MLP neurons of a small language model. Each row is named by its layer, matrix (down: output weights) and neuron, and shows model dimensions 437-500. Each number is 50 + 10 x the weight over its row's rms, rounded and kept within 0 to 99.
A block is one neuron, or neurons of one layer that tend to fire together. After each block is what it responds to, as a language model described it from the Wikipedia text at the highest values.

L6.down46:63 48 72 43 51 45 47 62 40 51 58 63 60 51 45 61 50 51 52 50 64 57 41 39 33 50 41 49 55 49 52 49 45 49 54 51 49 43 47 43 58 44 71 62 65 45 52 53 46 64 45 38 61 47 42 59 56 46 33 38 43 61 36 38
L6.down212:53 44 50 50 48 51 49 71 55 31 48 65 56 56 49 53 54 41 58 35 45 56 45 53 45 44 50 59 48 59 44 61 38 31 44 66 48 28 52 39 43 48 62 65 52 41 39 48 62 54 59 40 45 43 52 47 52 42 34 51 53 63 49 52
L6.down235:33 22 61 62 53 41 51 25 52 59 38 45 73 62 32 54 54 54 42 29 32 48 66 64 37 37 49 54 41 57 63 43 44 55 62 51 56 52 43 55 58 51 58 45 57 32 31 50 54 61 50 76 65 58 48 45 55 42 52 74 47 45 44 49
L6.down237:42 57 63 54 65 49 44 66 48 54 60 51 53 43 51 48 61 51 66 40 45 49 62 44 49 48 48 67 43 41 51 34 51 38 56 71 59 67 62 40 49 60 57 34 52 42 47 39 53 55 45 49 43 46 36 50 43 66 29 58 55 62 47 67
L6.down574:51 70 49 36 51 51 37 61 42 50 57 50 33 56 47 43 57 34 41 66 46 46 57 62 31 50 65 44 42 44 37 55 56 57 41 43 52 52 33 55 43 63 53 43 57 47 54 36 45 42 55 66 35 58 50 56 56 55 54 49 52 56 40 37
L6.down830:44 55 51 49 45 54 49 60 55 61 41 56 50 30 54 45 51 35 41 52 50 49 38 43 49 58 48 55 44 40 44 43 50 42 25 37 55 60 62 39 52 51 48 40 56 73 52 48 46 77 38 58 62 55 66 53 60 35 45 60 35 43 49 60
L6.down920:39 50 39 60 44 57 53 51 45 51 42 58 45 40 46 52 64 39 36 44 48 48 47 44 42 41 55 44 53 39 47 54 42 41 48 50 56 55 47 50 52 39 53 65 50 69 56 32 55 54 40 73 50 53 61 50 49 21 78 64 50 51 51 63
L6.down998:37 47 35 42 44 37 45 68 62 55 46 43 56 71 42 51 53 45 45 57 56 32 60 46 49 59 43 47 46 51 57 44 50 64 44 42 39 56 52 49 46 64 58 47 64 43 51 40 62 41 42 57 41 42 50 40 53 54 49 36 52 57 73 46
L6.down1270:58 41 51 46 63 59 49 67 43 48 54 53 61 43 38 44 50 43 39 56 54 46 46 33 46 44 41 56 55 66 57 45 63 57 38 49 54 41 44 43 40 49 46 60 56 41 51 52 49 50 36 63 51 62 40 55 57 61 36 39 50 53 36 49
L6.down1271:29 42 46 53 40 47 48 57 46 49 55 49 43 77 64 37 54 69 46 29 65 72 44 33 51 64 42 49 40 65 50 55 50 54 62 30 51 58 47 52 37 37 44 48 43 49 54 42 65 50 40 52 73 59 53 50 50 56 73 36 60 57 56 58
L6.down1303:70 55 36 19 55 58 44 56 30 48 56 57 55 46 35 61 56 53 48 47 46 48 43 40 56 47 50 51 52 62 52 42 38 48 42 38 57 59 43 42 43 65 55 45 75 74 38 54 53 70 40 58 57 51 38 52 45 49 36 46 35 45 60 49
L6.down1485:38 44 44 57 51 32 42 38 39 38 57 56 49 22 50 54 56 41 36 51 49 56 61 64 65 43 53 59 67 58 43 57 39 69 53 53 61 76 36 60 44 43 59 56 56 54 58 57 62 56 58 31 47 69 49 43 48 43 42 42 40 55 57 48
L6.down1489:59 56 53 53 44 39 47 47 65 40 54 57 62 37 40 52 57 36 42 36 51 63 50 53 49 65 37 77 35 52 52 49 60 40 40 41 52 50 43 48 41 57 59 61 51 44 59 58 49 52 48 43 51 39 44 47 62 47 51 45 58 45 51 26
L6.down1758:51 44 43 64 53 46 43 63 58 46 54 48 45 49 37 53 44 48 49 61 49 51 45 57 64 50 57 44 44 50 48 43 68 47 52 40 63 22 39 25 52 34 38 50 64 58 36 50 58 82 48 49 59 61 47 53 56 38 32 47 51 61 48 63
L6.down1991:36 57 43 40 46 54 37 58 44 43 41 37 40 62 49 45 50 63 41 71 56 50 52 34 45 33 46 55 35 49 61 39 43 41 43 41 52 64 49 69 60 42 54 70 56 36 41 41 51 57 53 30 57 40 62 47 58 77 60 56 54 53 60 60
L6.down1997:65 54 59 70 46 67 37 50 45 58 63 43 39 53 63 52 33 55 73 27 55 60 39 61 34 43 44 38 63 57 59 29 52 53 43 39 48 56 43 36 49 36 45 43 56 39 60 62 63 41 49 71 40 44 39 43 54 49 61 46 55 32 45 59
Sports career statistics

L6.down51:49 50 53 52 52 41 27 32 57 62 47 64 41 61 58 49 50 56 47 40 51 62 48 62 57 43 27 46 40 46 60 59 38 42 51 52 60 61 37 56 41 47 57 59 44 46 42 56 46 74 56 34 55 65 46 51 48 40 43 19 34 44 56 46
L6.down55:58 53 57 38 49 55 48 50 49 68 60 45 60 54 53 54 39 44 60 52 37 52 45 58 39 52 49 65 28 45 58 61 53 56 54 65 66 65 63 49 59 49 61 37 51 44 65 46 61 41 68 52 45 53 46 47 38 41 52 71 40 48 50 53
L6.down148:40 45 44 54 48 45 53 40 43 38 73 23 23 55 36 42 52 61 59 51 46 57 51 61 43 46 39 56 22 37 49 64 53 45 44 46 36 38 48 32 64 64 37 46 49 50 54 66 65 57 38 52 36 36 50 45 55 55 51 34 52 55 55 53
L6.down190:37 60 39 51 53 59 60 55 51 48 43 55 61 39 65 69 72 49 57 45 40 36 44 58 43 41 57 50 59 41 35 61 34 37 58 49 58 61 46 56 41 28 41 73 53 47 41 73 42 56 39 51 47 49 41 47 35 40 51 67 52 59 49 52
L6.down527:52 32 49 41 45 61 54 50 46 35 67 26 43 44 49 50 39 61 52 37 49 48 38 38 67 60 50 32 34 55 50 46 58 49 36 23 47 43 46 68 61 34 48 51 45 37 51 31 31 39 51 68 51 54 55 50 53 37 40 52 39 61 51 63
L6.down612:32 46 59 62 50 55 42 66 59 52 41 62 48 23 35 51 41 62 63 50 52 55 41 58 34 46 71 34 57 73 51 36 43 43 55 47 38 62 61 33 62 44 59 53 42 47 44 50 45 74 46 57 44 47 62 41 54 41 42 48 42 37 62 36
L6.down758:60 51 43 62 55 57 53 54 43 41 62 53 46 74 74 41 58 39 49 32 47 65 36 37 54 58 52 48 42 64 56 53 49 58 24 66 64 54 45 47 54 44 35 62 54 62 48 49 54 41 52 37 36 43 64 51 44 44 38 51 48 60 49 44
L6.down853:37 49 51 43 50 47 46 63 43 51 63 77 43 54 40 39 41 44 43 63 56 65 50 48 62 39 60 38 61 42 42 44 44 53 39 46 44 62 35 25 52 41 55 65 34 30 56 63 69 56 49 53 36 41 35 41 65 43 51 60 58 63 50 37
L6.down889:44 51 46 46 50 53 44 55 60 55 61 45 57 50 49 46 56 56 54 65 54 53 63 55 56 54 57 52 39 52 59 41 41 64 52 50 62 66 65 60 66 57 58 60 38 54 38 49 58 38 50 66 48 52 60 52 37 53 55 54 33 47 43 76
L6.down1144:65 42 46 39 47 39 19 49 41 62 59 49 58 35 39 41 66 37 31 54 54 39 45 39 45 51 49 39 44 46 63 37 46 57 54 45 42 29 44 57 57 47 64 45 62 58 63 60 60 47 46 57 10 48 36 42 45 53 61 39 52 61 56 52
L6.down1373:46 52 49 41 37 33 56 50 56 68 58 62 44 47 44 56 57 44 32 30 60 36 41 49 42 44 34 38 47 69 53 47 14 37 55 36 60 46 49 41 46 63 57 50 51 56 54 62 54 45 42 36 44 50 36 47 56 64 63 54 44 61 57 45
L6.down1596:35 49 41 52 29 57 48 43 54 52 45 37 34 60 36 45 42 40 61 49 31 65 46 61 38 43 35 46 27 66 51 38 41 53 68 53 34 48 49 51 51 47 51 38 47 42 52 42 53 51 46 54 26 41 53 47 44 48 51 55 51 47 57 67
L6.down1777:57 49 41 46 39 40 50 49 47 49 32 42 59 56 41 58 47 47 56 32 54 56 32 54 44 45 32 51 45 36 55 55 38 35 53 41 39 51 48 54 58 44 57 41 48 59 49 44 37 45 50 49 51 49 61 52 43 43 56 71 57 37 37 38
L6.down1820:55 69 47 50 52 32 30 50 43 54 36 51 57 48 55 50 51 63 47 62 55 42 57 43 32 39 44 47 41 57 29 53 44 42 41 42 60 46 57 48 43 46 47 38 57 65 36 58 58 61 54 44 59 66 47 48 42 57 38 33 61 53 56 45
L6.down1949:47 45 53 58 58 36 73 39 54 50 55 28 53 60 47 34 38 35 31 45 46 77 62 47 52 58 50 44 46 34 29 37 52 46 33 78 55 48 69 48 56 48 31 55 41 55 66 50 56 37 65 67 45 45 52 74 47 42 77 43 45 53 54 62
L6.down2004:58 45 60 47 47 55 45 42 48 50 42 38 62 62 40 39 45 52 49 41 43 42 51 50 40 46 63 52 38 57 32 44 37 58 50 35 49 47 56 64 61 58 58 34 52 48 58 50 61 61 50 62 39 55 54 45 44 44 57 41 42 45 58 66
Sentence-opening discourse connectives

L12.down752:51 44 47 43 47 48 56 87 45 43 48 52 68 49 57 44 44 42 43 39 52 36 66 47 54 39 55 51 39 49 40 47 48 33 44 32 66 37 45 68 58 43 39 54 57 40 41 30 61 47 37 59 57 44 52 66 63 46 64 34 48 40 44 37
L12.down972:34 59 67 32 59 47 56 49 55 27 65 35 56 43 55 47 51 48 44 48 45 62 52 47 44 39 55 52 65 53 39 46 39 42 55 55 77 41 64 61 43 43 40 53 66 46 62 49 37 34 30 31 58 61 36 55 55 61 59 50 46 47 55 50
L12.down1065:59 47 42 58 54 52 68 69 31 44 50 46 48 46 56 44 45 54 58 55 63 46 54 64 42 43 59 30 29 49 49 39 55 52 65 57 42 44 37 50 42 41 42 78 43 52 54 52 55 56 41 46 48 45 55 54 54 57 50 62 54 54 50 45
L12.down1226:52 52 48 46 59 48 62 55 47 37 42 72 44 62 54 65 46 48 47 42 44 42 47 51 46 72 50 48 52 43 62 57 57 54 39 52 56 37 28 43 48 43 44 41 55 62 39 54 45 48 46 68 51 51 55 51 66 41 50 36 59 62 66 55
Clause boundary connectives

L6.down113:61 40 56 53 52 39 53 51 66 37 39 50 56 45 35 59 46 49 42 42 61 43 44 50 42 59 46 60 49 44 41 49 57 48 52 54 52 40 42 44 48 53 59 34 53 62 63 44 52 38 45 52 46 43 37 44 60 53 54 65 60 58 44 47
L6.down192:56 56 60 36 42 68 53 41 57 62 62 62 55 54 31 36 41 45 66 66 59 49 43 50 35 38 47 43 52 63 65 61 53 43 48 68 41 52 43 50 44 58 49 59 49 41 52 37 56 55 36 59 54 53 63 36 51 42 59 44 52 64 45 46
L6.down220:54 58 45 51 49 33 54 35 55 57 48 48 49 52 47 39 50 47 60 47 51 42 52 42 63 49 32 53 42 48 38 44 63 48 40 57 50 41 50 47 45 59 56 55 57 57 47 61 59 41 54 45 37 33 44 52 33 46 49 29 40 43 55 60
L6.down256:56 53 53 58 47 48 58 44 57 33 51 54 56 54 38 40 45 35 47 50 59 43 61 35 45 51 49 39 50 68 36 47 50 23 69 49 54 40 42 48 55 65 64 63 58 51 43 56 41 46 54 46 25 65 54 45 38 49 53 42 58 37 26 39
L6.down570:60 51 52 45 50 55 40 47 47 55 58 48 53 25 42 62 67 34 61 36 47 68 47 56 37 30 33 54 56 62 61 48 45 56 45 45 50 42 43 41 43 39 29 34 39 36 75 55 47 53 42 52 32 45 53 47 54 50 44 48 53 44 50 73
L6.down623:31 56 60 46 44 49 49 49 47 51 54 37 34 48 40 48 47 61 25 71 44 65 49 47 35 43 43 34 44 57 50 55 52 43 50 48 47 51 31 48 58 46 55 33 53 70 39 41 57 59 46 51 52 42 66 43 56 46 54 49 65 50 57 61
L6.down682:43 44 38 32 52 64 44 47 42 52 45 37 50 54 42 55 49 39 55 57 48 48 54 48 42 43 49 59 44 52 56 46 53 52 72 54 43 46 25 67 58 56 37 52 55 59 33 32 50 63 55 50 49 55 47 46 52 30 46 65 38 58 37 55
L6.down822:69 59 50 55 72 64 37 38 56 50 42 41 55 38 46 40 40 50 48 55 63 48 52 55 40 56 54 40 50 53 53 55 39 58 66 53 79 62 57 54 40 43 56 41 37 43 52 50 47 53 61 47 46 55 43 47 53 54 38 49 45 55 42 50
L6.down893:54 60 46 66 58 51 33 58 63 61 55 70 55 49 51 53 59 30 43 49 49 45 63 55 68 46 40 37 53 41 58 44 44 35 20 44 52 50 66 47 29 59 68 70 43 55 50 47 50 52 37 26 44 55 34 59 53 53 42 47 34 57 56 38
L6.down968:38 56 36 49 29 43 54 68 39 64 58 53 56 28 53 56 44 65 43 60 45 54 61 42 38 54 59 48 63 42 49 50 50 28 39 41 57 63 38 57 48 55 54 50 26 37 43 44 42 58 57 38 62 52 54 56 48 53 63 25 48 53 58 57
L6.down1091:55 41 64 47 55 51 36 64 47 51 47 60 42 55 45 74 45 52 66 54 49 51 49 53 30 56 45 44 44 65 54 47 47 34 71 54 53 56 54 50 41 54 31 43 61 53 41 59 54 48 53 48 58 34 57 76 38 65 43 68 42 48 54 35
L6.down1112:41 52 50 56 55 46 53 49 57 67 51 41 44 52 40 31 48 42 65 44 75 62 47 55 61 46 39 50 28 48 68 53 51 67 64 53 40 36 62 43 54 49 64 25 39 44 65 43 35 46 49 54 54 54 48 64 47 53 51 64 38 54 39 38
L6.down1282:58 60 46 52 49 41 53 46 51 30 30 43 45 56 43 58 44 53 72 61 44 71 64 66 63 61 30 35 45 61 58 44 45 52 43 55 48 55 48 47 43 53 52 38 70 47 66 57 56 43 33 31 45 44 56 43 37 51 45 50 47 52 55 55
L6.down1638:40 43 56 61 56 48 25 53 50 33 48 62 41 62 56 51 48 48 42 49 61 49 58 48 54 45 43 61 50 33 56 46 47 58 48 45 63 56 49 61 40 62 60 42 29 45 64 52 53 33 68 28 54 47 54 63 54 23 50 61 52 46 47 60
L6.down1885:64 51 57 41 45 63 55 37 62 49 47 58 40 56 57 41 79 48 58 42 36 58 40 44 56 41 48 51 48 55 46 45 44 61 50 42 47 66 43 49 64 31 66 41 66 48 54 28 64 59 73 34 66 52 40 55 59 44 41 61 55 71 45 47
L6.down1924:56 64 47 56 43 67 47 36 69 40 52 51 63 57 43 54 43 43 53 67 60 44 40 53 47 58 46 31 43 50 59 46 39 36 62 66 48 46 47 56 61 57 45 47 52 54 60 49 57 24 52 61 40 47 59 50 65 35 55 38 55 42 45 35
Quoted critic prose

L2.down4:53 42 61 65 60 32 36 65 59 58 60 45 55 35 18 39 45 53 53 50 35 63 50 55 57 42 28 51 30 55 61 45 58 78 55 35 51 58 56 51 47 52 52 47 59 53 51 48 47 48 44 46 42 51 51 54 47 54 31 56 35 61 48 72
Abstract personal/emotional words

L12.down205:43 63 44 50 50 46 39 52 47 49 38 48 50 50 35 47 43 46 46 45 58 49 40 62 55 46 62 36 43 49 46 48 49 23 24 60 50 57 62 38 52 62 46 41 40 47 64 38 48 62 53 59 51 49 62 61 55 56 40 57 46 52 59 53
L12.down281:66 71 42 40 27 59 60 62 52 61 57 56 50 37 44 51 39 33 45 56 43 51 46 57 45 46 56 48 49 54 47 60 58 53 54 43 57 60 54 42 45 63 39 46 44 38 35 24 63 56 41 67 48 63 45 45 51 68 62 58 42 48 47 33
L12.down463:59 53 35 51 52 50 46 52 58 43 51 52 53 63 52 31 64 38 60 83 46 61 51 54 34 46 53 55 55 59 55 59 42 46 41 34 52 45 75 65 55 24 43 61 47 48 48 65 42 47 41 69 43 64 31 52 45 49 49 51 54 52 63 34
L12.down1082:39 45 51 41 32 60 49 54 62 45 46 62 57 51 46 59 43 34 47 39 47 32 50 52 53 47 51 37 56 57 58 46 57 50 44 36 62 47 49 71 59 42 36 37 53 60 52 36 53 46 56 43 44 33 60 62 44 52 45 44 49 46 62 35
Sports score separators

L2.down182:35 52 57 31 48 49 44 38 53 67 38 62 47 50 38 38 58 53 24 39 52 40 43 43 37 44 53 65 47 60 33 55 31 48 40 39 45 41 58 56 45 47 44 31 38 32 49 33 52 59 50 45 52 56 71 39 39 55 46 35 47 44 45 40
Structural separator tokens

L2.down47:45 41 75 40 42 67 53 57 49 34 62 47 66 67 43 52 50 39 58 66 58 52 46 55 40 43 46 53 28 58 39 64 51 50 50 45 48 51 56 59 43 57 50 45 53 46 60 59 46 43 40 69 51 54 49 46 46 55 62 54 41 61 55 51
Causal and discourse connectives

L6.down150:45 69 54 36 25 65 30 37 42 56 43 35 53 38 54 55 29 49 64 43 42 65 46 30 46 39 43 27 56 48 59 51 37 25 47 69 71 57 41 53 60 55 35 54 43 48 43 26 59 57 67 49 54 34 40 52 61 34 49 47 50 42 34 78
L6.down346:45 58 45 50 40 38 49 43 34 61 39 37 72 60 46 42 72 57 48 59 47 46 51 63 50 47 52 57 41 34 51 49 49 62 50 54 58 41 50 51 65 43 26 47 56 47 45 51 56 52 51 44 40 35 49 44 46 39 66 63 62 55 30 56
L6.down454:47 60 50 45 39 50 33 41 48 67 43 41 61 64 43 58 63 49 49 44 48 73 14 54 47 58 49 64 61 44 42 42 67 38 46 44 56 40 46 47 58 56 52 49 48 51 46 39 41 62 39 71 35 43 61 38 58 43 67 48 40 69 58 37
L6.down922:39 40 50 61 43 39 43 36 45 59 62 57 61 34 55 39 56 51 43 65 52 59 41 37 45 51 51 50 38 72 23 50 38 52 60 41 52 65 47 45 61 56 46 46 50 45 50 27 40 48 47 36 67 25 61 54 59 55 52 51 49 51 47 48
L6.down946:44 44 58 43 59 62 46 53 48 47 41 43 55 54 35 45 62 47 57 39 44 36 37 51 49 42 33 27 44 56 41 55 49 56 58 40 43 43 50 51 75 48 67 45 51 51 47 46 67 63 34 55 56 53 66 48 63 45 40 44 46 38 38 51
L6.down1309:59 55 32 51 56 45 45 58 55 63 50 39 32 43 61 39 49 62 45 46 55 51 56 44 52 47 43 44 53 52 13 48 58 40 64 44 45 48 50 49 73 40 56 43 46 39 67 43 55 72 61 54 57 40 57 50 59 47 56 57 60 51 34 59
L6.down1350:59 49 58 41 50 35 49 74 40 57 38 50 53 37 48 42 44 45 38 52 39 53 32 46 51 58 32 49 39 54 55 68 63 54 50 45 61 59 42 62 58 43 36 63 73 51 39 52 32 49 56 54 32 54 58 57 52 51 55 48 45 31 48 57
L6.down1378:49 65 41 53 66 39 60 73 48 54 60 41 58 55 56 45 52 55 61 43 61 65 59 64 39 59 48 35 57 46 42 46 50 47 59 41 65 52 60 48 57 42 51 63 52 53 41 37 57 61 63 53 54 29 68 52 51 68 64 55 56 36 47 54
L6.down1520:45 60 56 50 53 48 54 47 40 63 58 44 40 69 57 44 51 45 47 49 63 36 68 39 63 44 37 46 34 56 42 53 51 66 59 54 44 62 38 46 57 56 70 48 58 53 61 43 55 60 51 42 46 41 45 45 48 45 54 41 25 50 53 54
L6.down1578:32 68 44 44 46 55 60 37 61 59 50 45 52 71 54 49 58 45 56 62 45 52 52 39 36 54 49 47 60 42 59 24 37 48 39 57 55 50 48 52 33 50 44 51 39 66 55 48 57 44 47 46 42 48 54 52 65 48 55 54 56 38 56 59
L6.down1645:63 57 48 45 50 58 48 62 43 47 66 54 41 54 71 38 35 60 62 55 25 57 38 70 34 53 62 54 46 57 64 37 60 54 44 49 46 48 57 55 50 61 52 35 41 40 69 40 47 55 42 62 50 54 57 43 44 58 44 55 33 39 43 50
L6.down1666:52 48 53 53 37 38 54 47 52 57 49 65 38 60 58 41 58 58 41 54 57 42 69 51 37 50 59 42 64 51 36 48 52 47 61 50 47 60 50 53 48 70 52 63 49 51 50 50 57 50 57 42 63 46 44 35 50 72 59 64 35 56 46 69
L6.down1814:62 48 47 49 67 56 42 62 72 46 51 48 57 43 59 56 65 54 57 47 61 48 57 47 52 51 66 38 55 51 48 45 42 45 56 51 46 64 61 45 49 51 57 44 53 40 42 59 61 36 53 38 46 49 39 43 62 51 46 45 58 34 40 62
L6.down1874:68 50 45 46 55 58 44 58 55 28 31 48 61 28 52 40 43 67 31 52 53 38 50 52 55 51 61 56 61 56 54 65 49 66 49 52 52 58 57 45 61 78 58 48 51 54 38 43 47 60 50 51 50 59 48 58 40 61 44 59 40 65 56 40
L6.down1940:58 19 51 38 53 51 46 34 33 45 53 47 55 61 58 43 45 40 44 59 41 43 67 70 45 55 53 48 37 53 44 61 59 54 63 57 67 57 48 54 43 69 43 40 58 60 41 36 43 56 50 47 50 56 53 57 49 37 47 58 47 55 53 39
L6.down2019:45 37 46 40 71 30 40 56 47 64 43 51 65 48 33 55 33 68 58 49 65 54 33 53 43 43 35 43 52 52 45 65 46 52 60 45 34 65 32 64 36 36 66 50 61 48 38 45 38 48 35 43 59 28 54 51 69 41 27 55 62 60 40 62
Post-preposition phrase words

L12.down407:64 45 53 31 35 44 47 57 39 54 38 39 56 49 52 65 73 76 52 58 42 38 57 52 54 52 62 64 60 44 73 52 58 53 43 56 69 57 59 34 50 50 45 38 69 52 60 57 57 37 45 51 39 50 55 63 39 62 28 65 56 42 43 66
L12.down577:38 28 41 50 52 45 60 44 48 54 49 58 50 48 45 43 60 45 51 64 43 55 34 39 63 46 34 41 48 41 53 45 41 36 46 60 55 48 43 46 26 50 43 57 55 51 55 72 54 38 45 50 47 51 60 34 36 25 49 53 53 57 54 48
L12.down1019:43 58 64 44 39 32 46 62 64 49 54 51 43 68 42 80 60 45 50 53 40 55 39 56 50 57 56 47 44 69 40 52 34 50 45 58 68 32 64 50 58 65 52 63 45 39 55 53 51 30 52 45 56 39 59 46 44 54 33 43 45 49 45 54
L12.down1092:56 45 67 53 57 66 57 54 32 44 50 63 55 45 30 59 34 29 48 59 53 50 45 40 48 60 44 68 55 41 45 41 50 41 67 57 55 36 50 43 49 58 49 59 49 59 56 53 31 48 62 55 46 35 42 44 54 59 56 52 50 41 17 34
Counts of teams and groups

L2.down462:65 58 47 38 49 45 44 33 42 39 35 51 59 29 59 51 51 56 42 42 36 44 42 46 41 36 47 52 62 48 56 54 48 38 65 37 38 43 60 54 43 48 40 52 50 50 64 59 47 56 49 49 60 61 67 56 51 49 52 55 50 47 35 47
Markdown table separators